{
  "optimizer": "muon_variant",
  "final_lr_fraction": 0.1,
  "batch_tokens": [65536, 131072, 196608],
  "max_seq_len": 512
}
MLP neurons of a small language model. Each row is named by its layer, matrix (down: output weights) and neuron, and shows model dimensions 0-127. Each number is 500 + 40 x the weight over its row's rms, rounded and kept within 0 to 999. Numbers have three digits each.
A block is one neuron, or neurons of one layer that tend to fire together. After each block is what it responds to, as a language model described it from the Wikipedia text at the highest values.

L3.down222:492498427476537496517515490486594535523455505518509553534460515530456573476553505531504476419407550502497546460449547520524425510479460425505495502523501501506512402495539417557458484488491477510510506534524399575572479540518510514497465540529461472516490514548444475553488446557535538495470544606466515473475513535448514483505493421529428465530490471506540516481559444488543458530478
L3.down225:462534490478508478469554433565481437462483561440519477505528473536474500572524411535512517543537498551542476533502573482469546509447481555516501559516486488498440566451474519575482508545502504500495505545545522526533417494498488415555486537463453535474572495523493493496468495483564484451507505491462516502550507492451503527491507512441452587520538505483474599557524494480433516486496
L3.down443:539525567476452478445432489464417507538499477527523520546460441487517528506529495492521479482536439561425554611543573453499481531487401451506502474450523629499461494553465494474529510469520525486456522443455500451529470533528501481521504513496467476478525495545526500493524535533437460421538459530450526426504485498519459520492558517513526458511560441537584424517506488497489452491485
L3.down611:565428513488566497508511467535481580512475517538462431526542484513534533502450443512531451513489539484441526514521453495453548556515441440442524466460506543487495520540562479530474428512461438501449490410564497487462449501544439507559479532496538448484487482469493575532560482478512537461458456508501525502565448517487402465464485519496480434494457473479448563465521519492541470476547
L3.down1002:492440472493530478590509399483517579508546534495511442487478503482494472470562487471576455459468451465472478472476528490546457488443415462528475440508516461526567549517486535483474536534491523456449514538532455510532467520423502454487510533395505536470464483523475534482525419506497516522495500419486486529479450504544522564541535419409559513483540493554461495498504549540448530498501
L3.down1073:446519609511487492420495467458431497478503448523469454590498512480463521514486495478471559551552540480517507552489468491518480432559500481482425502442491507443516494505531523480472470484479536495527546529483562499526495491487562521475516501527479486532477443480558428518485510619453444400536449532562483550451479442540462514527515516526501538520552533471569497441507482516576444435484
L3.down1126:486491466544547471544555440508473495523506541527509434491452458549528513492546474463508580512503447471463432487505549523431566529471478446448503501519443582516421376425547514527488506532465474465541402411521481530512524518497585439455540468502483565595453563550459492482505501483491527513544543505450409500496513574555455526476498585486569514423435527450545538554555488480453534569520
L3.down1214:535539500524520496523505492412505584471538444509513469433559469418470481432477494495538540477558500452434506426461520547540436466513487497496415530520424574435474492499497502479515503471527576513521481498460510501492542550506459536554471436450519425534515505551513523528516508523441388548479474499483503443532494453513513413519508479568462505485511476480518501480476536478514541535459
Word-completing pieces, generic nouns

L9.down540:473455427466501534458477469513449511490435460470479521475484432501452531514529532409529396463508411530438445553463530465491446510437477505571520584568509487466509567522435512467446572513484457428494524479478431518471496514528530472555515477546512505469455535439483494494426523477451590568435510555589440541539482489479550449570496608598474467536480547483458462445503522463443526491516
Word-completing suffix pieces

L3.down228:558522444485491440497571502508559478521439528451462474508557433477465506523575443549471449499513482503534408532494429460505452444541522491473554561600444530427554444457443499536495534477432525542520497456539533506532543520446509494437481529519507475493492470490502470540522505464495439465517597499434458507509506513528496510515531531430515483409508470527545458475479459491490553488441
L3.down280:531496474521485515500468485498553493442582561445471564530585537504527451476415521541568511533526481455548475482498480492485516537495410536548519508540495542452514520518554423526446492525597423506502529518438505495485506472515467494498509539461497567462477494463510494470510474429529523399411506519443529569543481509485554488556446540475397578512534516487482536523544480507504457418498
L3.down353:530491486501526568448522526606539459470500482531517484447520471513545600503531517557550438479493461489527491492499479512499618488449555461509500505532528446511461488441496551467556494477541516477449471437455527594481537513480505519520535498562493478435419543488526593499590495476512441505528542506487563488422481451476494520483497497538528531558518514548416520485603447513475529544472
L3.down1033:436582477557448517528467495527530508504466434481618482511589573542546519543513494569469506475526542496534512593466567501512540563508512474466465438520507521519510465456572458535498526504499421570507481486440417524534467476531538503468514495451435546496551562449444532424528469509465505489532509504520540515493463542536470492492505452495558508448523419514460518501484528410513520519474
L3.down1096:485526459510510543481543529518545481459538504503524562583480555458501480497506379528502503438502527503527491538496602488496570525502508505510516524528470462485515495534431510511493532444497443474557421516528531430592575498557505503460604515551549455498502481552500491456480462484498551452452505571560451526493460484482521533499490487456472541476462483499507496512462431447511447565512
L3.down1194:495529542466517499505581583529486514518449505407491514558605480472526525593568474493450467522499499523506495521519468475522536529527553425493424538490451463442412551452459447517518580494564433523543479501520488447539597440522517491417483477484522542611554409433512499590560499469445581543525517480487487493473512483500493477514502517499462472521529489512513489487509479479446555407554
L3.down1423:502516478448445537551512564467568472532534555498537446501520530499536546426483456498499521508504499484538483467542447527475513474451427566492506557520538542524532502492484464501571482560506459438525574502543437411500456480497483436513417483485428513426508514484434508515452524428516514479469543505514503517585417507494458484473493428528512538432565478474459502479511454476471498501510
L3.down1535:474527512521414448537501514515468482503560496461475474499503511599448585518532442546504555536585495505558508498476463506403453515507531539492499486523560551469456483542579481521505489524459483482537548499425490434497483525515511566530528512472517452474498539563488479519530448510511504477488439551503523502452476473481551564487439455460444473499516514507484490443550535603515510565424
Attributive adjectives before nouns

L14.down255:518529532471527487499504535457465516494528412493496492591603474516512522572526454487428441496591493476438489465452545576494479525518498476365459542522475517509544540525538496569471483495486469447547527436434491537526557437503501441530495530457512493517427477540501445432438504546576448428459496473454533495551507511526440514476495489502534480483470505455498436514516520472500505444559
L14.down292:614454480441493481479445520506488500528475492498530478512504463479466474600614469511527529476478548521433464503455558457499512562493487578527481438458549552431527518512496509483498430543512493510535516542491436458492549484531490493556579553501495512410447492515562456501479529502486502523419501549506543520476454502462511468490550447522532504485468520477531499467493497503535484518547
L14.down428:471515490514455584531509547486523493545451463509503498501539505485494544498473521445469489483522512524477446512522507518457508519457561539560453514509540503511546528555419567538579559495503495467525572475484489531472496558493505472537513508409416553528531537492518522514473521436491487512520531457507498505564498486509553546460515481532440478553479536490512630445498487429492523523524
L14.down787:480584446477504577532494436505496511518501502419460503525532587533491512500543533499512459493527419528494502525510486440460539475461547480449557549402441512535525506503430547517517449490480429490539499489449484611567575500566489459485477506538549490486519479505473486550558480534481472568492478585359511499500490530465461457469433497522474475529501545469463448519493474396471517467511
L14.down820:515473526498499513529472523506518496566523533449498403532503524525414535505488546444559551545484470485481479473469480459436532498414408531449498515536518494456529454514492493537605504505515507552599499491509562567492496493584492524546530481572457448531523509521583522499503541583443512536517520522542487485465587479553562463462468447547606484549417458467529442539478510445509525504489
L14.down956:448498506534490474544506476507497522509418503488498476451581481487500491510411525517457474432511531533583490512527476493425506453559528502521480563473522474504483499489505489481525470479490543474575529525375437479464437459546509501390506491448449425552449501482466488486524504592483560506472478470494489473561561531500533463398533479511465463517531502566348507548517487529582556520514
L14.down1277:504548576543490511511453527427497498522531509500482476517539484537455551526503545491527470537501509486489480503458495477555582495504534525564526471496555524487457572547462569522546451488520445464525474509546512494531516462491397409524507618504475539493504472538457513449471547550499499498439572530544498480525498548531492459518444422488462502467508452441567506502474599517525463459402
L14.down1426:476455514491448542500499411566507534503496442480443503424474512488499495424547560497469455431468432529465518532452540516457556502575439436557543507489455553502434493544536508542470570565425457434394479513471478496457517488517485484554538503497493512492415471479505442520477543560520471483482499509451463506374486532514448457501532390583464495445437399466540475548496531517496569563543
Temporal clause connectives

L9.down232:515518434466481500456511557485475427462465514541399471497504631415514462453547477434516462462568388444526550442411437408520491525484538504406532470570422463521525493507493550437592583500492495528525525461506503517486536527481512475449498528573513506506508469466472407465441550517509430518451475559473494530520504483505601462532569453573471539518504533517528500492520495503480482525538
Sentence-opening transition words

L14.down176:430545510455434439500560487452623505536458530433490536482455457485499474497466528500499524477562484491434530488435471486483500546417466497489525562491567485536531503532483493542512530557449496517562504522449478488426417517501502531487520527460461509459497476512465521517494518474477520526515585524502500564508501508506498500490556481523445447527523549434470526461487492510494510502530
L14.down230:457512548480493385522483506452529411494504550585586546480590575544488517438516480496550474486477427465537487491448567449490504536536522493434497479479469581474517539497457495495524500506511463489436509559532506522540498514519394505501527450536497583515507435481495421542528582487504590518580455547470561413556544520563491491470556472484529536435482451548466493487505573505484513564563
L14.down397:490569468432483470511541404494525404543401472434511548563511511490455536472507511468495447459433502541460525510513469448467573507547480508563556474552573414499535482472535518459464494515506473454500503459494490426492509485503524537487533546522501552475533558439448508477495400461530416482459487505505462453424494621474483563532476475533511405524508515564522546512452525428527485508527
L14.down713:484494471507455504479498510469460504579471525507597497482557506491445517463508513512529471480435466514475511466548436588481447536445458511581472569502437578437406514501533516569483511547494457548407448530496475537513508587506513487478466451509526531490466507482426481549548415477463530475569501481523526504470429566567419496510516482534547512484474454485513430513511510523495523461449
L14.down739:468552538418502481503529470558494446527454456522443526628527520481454487543519483466502517505585499538523503467530507510509530437470476443513481471488460449522561497580568485489490517502491380548535502548498486447489437500484547503525506561481487434556493538497455478564458562553456532535502531449537498529481483510522485445460512490524502531539507541502485539553509423512502462516500
L14.down962:456565455495475505479540504483480514513436534493506504464468504528460470452535561446508463500518513458492502429512513464512386444487524516479426453516478532501602415481514510557496523486462501401588542504539486555588496459531482501515461498440512557458526462523455523481499459515403484533544536493513576576460491476493466516555476512488501504530507488488440501494505515446427423442556
L14.down1314:569450535446498516455512414528501529462498510484481554511571540473535512445501471515451440490527469479446545440450519530422538513481497531495518470499513520515479469516468551511478520563524519477541518405471485416513464517475507469401496561497502501523563517528541422439449515554471487469501531486494498463465559552515508523472496466480563510501492435537508512489440511483538465488451
L14.down1403:460525528530473506538513440496518441601576529391431459456467488464443481492495502537474492486465473495519505503538456492472518498467486527514476522494510564483468558596489522559496463467476443450451527465455498486541459469483532532572497575511522520452499505467479434544491476508515444448460559549496438456509552429476467512475465498485488499506467485541488543497548476531443426552572
End of subject phrase

L3.down37:488488423532540550476501483465573538478433471511531507501500496449478518606568454558536392446499557518450431472547533456542486517529469469506445449445536531480474513469497487497524457460480490485488478490452532579549524510517476447473489543397529479462428478443497492553569489559524440526576479516482511562445521552530487472496523471488506478477498485431582515481473470457432482481541
L3.down169:563493535491486513512535440479568512577437492447532539525432470431521472481460458501469532511490494513560579514513521472461540637510453497511472419493459531526492531490476485516476411560507487438442533528466461475579447559476524493535481490439454521524478528564574459502513491464521483523526497503469552447537516498496505523458638530488475457458493411504491468489560548500548462432560
L3.down244:490528523554444483478515502478507454482524578506550541522427542454499474557477469480501505468464469539559461502490516480437486460510527522575456472506502503488412580491470510545464462533451461437462453475524514463559520517540455437545457486469517477513476479492459470434489435499546530472420606488425562479464479480606450562531596515545489501466541481524476499423452520516536460471521
L3.down359:513504492554512468489485456515479549509500469494527439474548455489463493517485491525549614611509543538498560502505435479515578502500494455514430500478507512571429512505558497497412536461485487435492551428528451545448515526536541445522519494505516510522480506466535536526556453565475467483461469565561497490527498451466456483459573514448491443525514528488544427493492493549490482450474
L3.down391:489536459463470570475542477483520412438487539552477503521524516560507456588562473556436515525603503476552485514521579502548460478472523422536468509512488568514503508467551492469475421538554553528522492486488527466578530490497460458472602457411541392506480511501501482403535482477520435464549524473525417577440448530520496546536501510581501554447499503485476506514559522573477497438422
L3.down721:505388459497515548487564481528460466491419542434476417478443512516482553533390444463468502480466531539491543423501518478483508466500492544534492523479525549476492516495537359474559513496533485495532499464560489530516583519480460488550501580428550522463531531519550524484460440473524489502492519492495474487509504477513527488536456452497423450521487431561501485443546455542488561527540
L3.down803:400358515420504527505408529495528474499524585444481548474511498529431445548458526530478528481544486510487556493459511449451496517454535479482452528551493549474506501533491542511545472481484461534468510542498489481530625489418546517461534491492448484466532470470530495528485513466544426503524462521485556506523529438505445554538497547441522492475549490509477492512555455522498488504470
L3.down1139:541526487479487511532491474557535414506497491453545542473476531566505465515471540479424494491432446469528566443493491461484511497538550488546529392491458451522440516544419512509527467459499514513505542495559507585415575522496500505445529558405413531518488524539443519508522448551491496491478450471505492543497515547433540518526465560509515540528506463499514564475528500523536525495443
Ordinal rank words

L14.down37:458507493545513486517496442489530454424573559539441461458505462473421494522511452495524532481474503464510500477521511504493524464530500432490575440539524519468488611544529451504401490520580412463537501482498467443520457487442489483480559444481483541546485470537486488516483403593472506485561495540504435462486502522410508494451455493495478414556512537494540486537489495508484501535547
L14.down110:494526478516536512555609487510538483518524533538517471500482514530515499507590549499503455486507578489547486549456509504471498576521477451463438434524499462525494444504550491482443469480486417478516470512520500452404523542484507483519579423557534505479517442566495558444518572533490444547493570540529529492529523504427443473519515506517520509486464485530531439536484476552485421438571
L14.down114:478497504489434455453472549522451435549466517504479440472489507564553509498483461473501471462548502511520531461439506447523466470423545453453478483465581481537593519523445597473554539530531499537452481480461494531473541466575434560513459521522527561464506512477461506500452504532503530501489510512461447469492418535547503521442558474587507485451514511502463563509464504501534438543497
L14.down261:505467478447528521423472445548540557417510511512582466552481489484496462497567416480474512539423447496505537531516494496521458511496548530513518444465472454481462548533495524422517486481549461519505432503395435605476456518482556446479536517457521498415516498505483583527435511453459476520452465427513533501491543521478589468526473444506528551510488484473548478469467500459470515526474
L14.down539:467470557466477500552522485486501465543494545479447545526490394430386556516531461501488508582497514539473484469494460515496486468502512512477457446498555526562492500510542536486519536457486468462591506437458535492491523539480411520535579476520570457473433414477505521485550498509580455476458533529530446489504554493547486411586556508534526495410555488500530502422564518509451533522548
L14.down928:466521501554464509500531485482480475440485517497483428532475452484571476527533485491486457524494458527460498571376482494548537476585584489443509559471480487540461547546580490568497431503462507488526463518475546541565443491495486500516570501483520509521529432459494510476504446481494524471457491546525522556453504565451562518527456502538512480558545566520466525472445524528484439474499
L14.down1132:449447503464488568499478565601454539539518497536528472484499482482494463506495505515498488425519530482533459462541485500507526441466542559513443558431529459461492498559478561468478443531461549431516477425565473535557538465462561554495574504497469510404473488438423489491496552532507519502496524525489474445474503438480445505531467506515503471569480527557535502505549556490476597491462
L14.down1383:442454495523552536528379548463514399466551485457440488502471493521436536457446424506510486541531496513562542484475476492462446417508465541475538451475495533510486538451551552559569516470558528527461509488510541485536458489437469489445561505467429472531581511464410454491541531510511409550533532504530498531523509459506468447495572490527539548500521582535566480483484499530480458448531
List connectives and adjectives

L9.down749:479491432440476595533534462498539466553482480539507511490485410517511491458519496563456497450497499560384501368506448497538482505428567550549507465518523494489465534466556545549505514547477433438512552480507530503497465539588418457483478478467492511543497466557509482527559480559494472511577498542492496566475500554495485471510487519527525460494494495467481489494461474497544436511492
Ordinals, especially "second"

L3.down316:459456481455472459497566478533477503411443516557477551504515480479446475441491475544480480509497456442504501545483488554500435467510524470544460543533502502517465471495504525482452522490541607519478465524513538481537467457567464426491512448493484567464522439529494522423513537489442570454480579545440510517496524564538496499502521437468521485486481481453578445578485464450471555398462
L3.down457:558560537518479478507566509531473507577471427539571507498508425475568504452505536565407568490512487492590542493475487526522479546496454494464400534417620453464468533468516507464498492568526481497543569492489499524644516559507505530490537449425495516537444540523487448475476587492429499573511481559425506525516511548474532484438522551531529514512495497535587498472521484442485466525566
L3.down685:467501433508479434477523450547509449504575476490531534483446566484579473447480456534485500496491566580498506570426444476562404544509495453471457522508523411512445485473485530489528483467546525499495570453480478502505495489484505517463462587517555516473524527521504479500494512509556507564567500456570506518536513476529485559480520498524502534472556521448541564477548489507480486541465
L3.down954:482493511551514499530537562502551468537444478488605520478493472455441433479569458515481497472511483494524513523466436503434463534449481494466450450475550479515443468451516511417425509546472477530509538563435451534492515530555515468511491576517538587519524511473506529444581454535473501539589549457507528484586516501499491459488490497550486492519468517481476527474491594469461542554517
L3.down1085:512515447479461528476512469456518457536525566525496524483493465515479567458500550525497484443512434474501512510566534526432452567459480509610505477528556603470462524568570537415525552487487489536543471398455413503537460507469472445452543548524500532495510492487544505443509518556517523523493476477543556419506527515501537547530490464553522512465461458510519497591561482556543393486514
L3.down1095:428444576450464494550529503470526532448478500555519557551467554427440460482552486545464454470501526527497496517539441487467500507525515541388389538479447467497509581539536468430516442523545503489530516567472462541530528461473482513502487482479442510465459499525575510548486548501595485496485474591494434504465483523462545423475463555545522503525460443460536508501521464563456478418426
L3.down1317:491445450510471490514488517484549482495511489387542552488516479497557512578455447524462452497417507491455413461530546488480468549488558523494502532524426510463435531470601483504545539522476382489452535497474496471532483506486437475498553488509470511452543508468567433543480524474549525473492489524456375463529524568521521509561475560486515577487485502466443526534447470451488480498491
L3.down1334:474441494445477517460470593445487425536448508547452495551573454543558531407484542524463519563465496548500513408440595451533467511558493513560499434483501437524499471519546471514480490545554492430552491510460463491545551510544545478549467489531471484478563488541545519493484472461450462504477455537531506503573469484543518557524457418518523473446544490528438483471565468496537414545501
Mid-word continuation pieces

L14.down268:520518485417518501469538560436501498497557510510481465525558513572504557588503462500544526525503459538407483419539467507490521504443511540510511497584513501435526520492490519473505509492555527445510565431549548466479548526451458455484495584502503394500535512467467460538471438490455555530465498479553453521462475533527470445453532507507509425491559509456436506466466408531452561472499
L14.down281:490475472452548552524497496464506494391462496453484525518534487542515553485477533408483454476563496496478548527445502524544453444477551458459512533508523496480505492558467512457492501560520481534481464499462478509463510568529441555515528529537499497506497498459512541511445530518414511501516572559514548491463455514478475465529521463510534490509563529541520462456521492433546554611532
L14.down813:413547467437486509526452467420477515574580559429539406464520527597497462570538501435517518523581463451431453491467492395455501489526421455491545519537494512473482511490517467463535503460512511448482500498491509451541514478486503542473546518487510511570531495535474418482554480487444449502499529584474523476492468488522468501516539402449449486462466479485518469449402448465503426512501
L14.down901:536533497449450469525526513509511593524497464551449573477542516527490503507529432495486459482516559516522459511521590513496470487472456497498531495516492489522475504497542455525526456442511490518520482424468558539470561511554502452458458468543449558501530531516560498564542495473620470500424491508469472545439497534510501542490538449537495501456480450486443433421511480537505506453467
L14.down1152:446504474459512417477529566478468535512504463518471494538542534572455499511513497562462469517505489523483590534512436474414511512532520525508478547526469557466482569517431484401525499526485497489477511486506491454574499495504458495511461490468513448488541435481546421471461460404484546532421482565435488455548503537459493529443544464549472510541411502543490493527528474477463456487505
L14.down1187:515524534533508509463498547519460460486489490472554545505448512543499519596520515442506532521496505507537486516494495494463505512454477524489494503532529487547533511492492473561509481533496516549521512493577512470483524522521531525484512504503512497492462466498453522518617467515501495526479540507482506482495484506525477574509508521512479488511529521504468514455527530489496480490530
L14.down1292:534534475477516456479497509499539453558487565490485476504472514411437461434482499497482509458556505522443508530509391527406561555523490472498494472490470501498455541553574458480533453479427509547532499475531481515556498472522481534473511496501517522542554525477527475528494526424511444458448500570477473545560499510433487558526555535498501519556508422527478429524539536445463547497518
L14.down1425:485532530469491493534485524495485545572493500535483500519477519447528444533486533470515513554476477479551519501598525488543416440461466466427496612477480517496480454553506522492492467507518435504541485511480434547437515580478468509491501450494600413501555510440506527448480525594467460420466484524463483476547541535447475544505570551523504481483493467493510478410506451459493545413554
Adjective and quantifier completion

L3.down11:499551523507495567573454455490557542517483523466526430538542522558498496502540566548444552557481503437480541532493438567469489538576500533484529519440500536574515483518487429492457462503478529506553482501503504469497524544521526527515443515488528501495442530471462542491513534552551483524422543504578474452473484514508407536494487478556424514460536524527497501513433579532444475479481
L3.down175:502489540393493513480513554514412538484525528495570483532558467497505505444624514491548517530511484515502508455495453494553504506583511514485467446391468485473464578524467567470462465504524428498466468485463440521521435485447505505557463510520495520481541445568484470394446478524485520492443478539549547520455466422495511543492524463549499575516510542458487474459502510564441561482536
L3.down498:434503444466434477542465547448534582546580551481445561511505420454488519571481480456472528546512429497490463564526510485472511517459507468498591460488554448500573485551469484431539478539488543515584524508463535570562506426488513498582499596532419431487477533556497495477463467487444503573488486488549449528441426514448390501535469498518500495515488460518502482415517462537458521531493
L3.down637:470445492447491491521519404525550564482553535481516466501551483490493458514473462512573415559554533496494505500469472448493501572494561578522528484518485486428581524476489547454508461506479528508515443485548631526523516502566550494500546481534554510459458502521504577429493530555505495450430517481528466509479483467475475550548488505452489552523480445506514479527544494505506509505516
L3.down761:487428488488484530503489452487505432530545579458456595472587512567467576495472518495534419451471469493455517496553433507465481463508512528413521522521508491549504502567402480462467491417494540565508559530473523543517496503476501461515516520397458472529474549547515484489539533469515544546507497486575529494487441431453424560514453446479506474452445514523500469479548482455523525442485
L3.down1039:523491403502512567477469564432484566455462503555543517463516473548494524511525533511560524495480475512496531536515487508515525544502504508595570524537522489400549496505419511430528486535594429509495557557456535460536523492558498477516528556512510462513442473424461465528512419434450481417525542527533506445473446521373532457527507512555525515481493442570477481495522433515467495491540
L3.down1222:460481520511488512472509476508457506450532530534485542526521493452461501433453528522505484432458433509521529478520559460499463486525484394478508602494471550432510565507410526441510474530514468457516473498450536508511490416519571502441484523428475531509504515467504435534465502494491539481500386496585481484525438448433452542471525509453485538482484461572527398450558455515481549401573
L3.down1405:550483488537471515475522543507494511470508530542443519396534553614488535551600544430523495440474534502540570561512420540450520469459547503506491517548508575524546549557486455502528524462588512479526504487548456485540396519513598521537493519493523486532434411558490456555511541465458492464476466485521559461471513515492461454450537489573506438523430493479488519464604514563502532428518
Word-final pieces in names

L9.down370:489551525533492463495451430530497490576535439499500495519486488517495472520458439520470441513517412520541454521545524495516444607529463568422474565478472450473475527443502515417486488505481474486548471500541466511432459459526489505566507457561440491477588489546508433479489464489596460484470533408525490471524539486538531531413493451482471535550438483530444509420501530471510443388470
Predictable word completions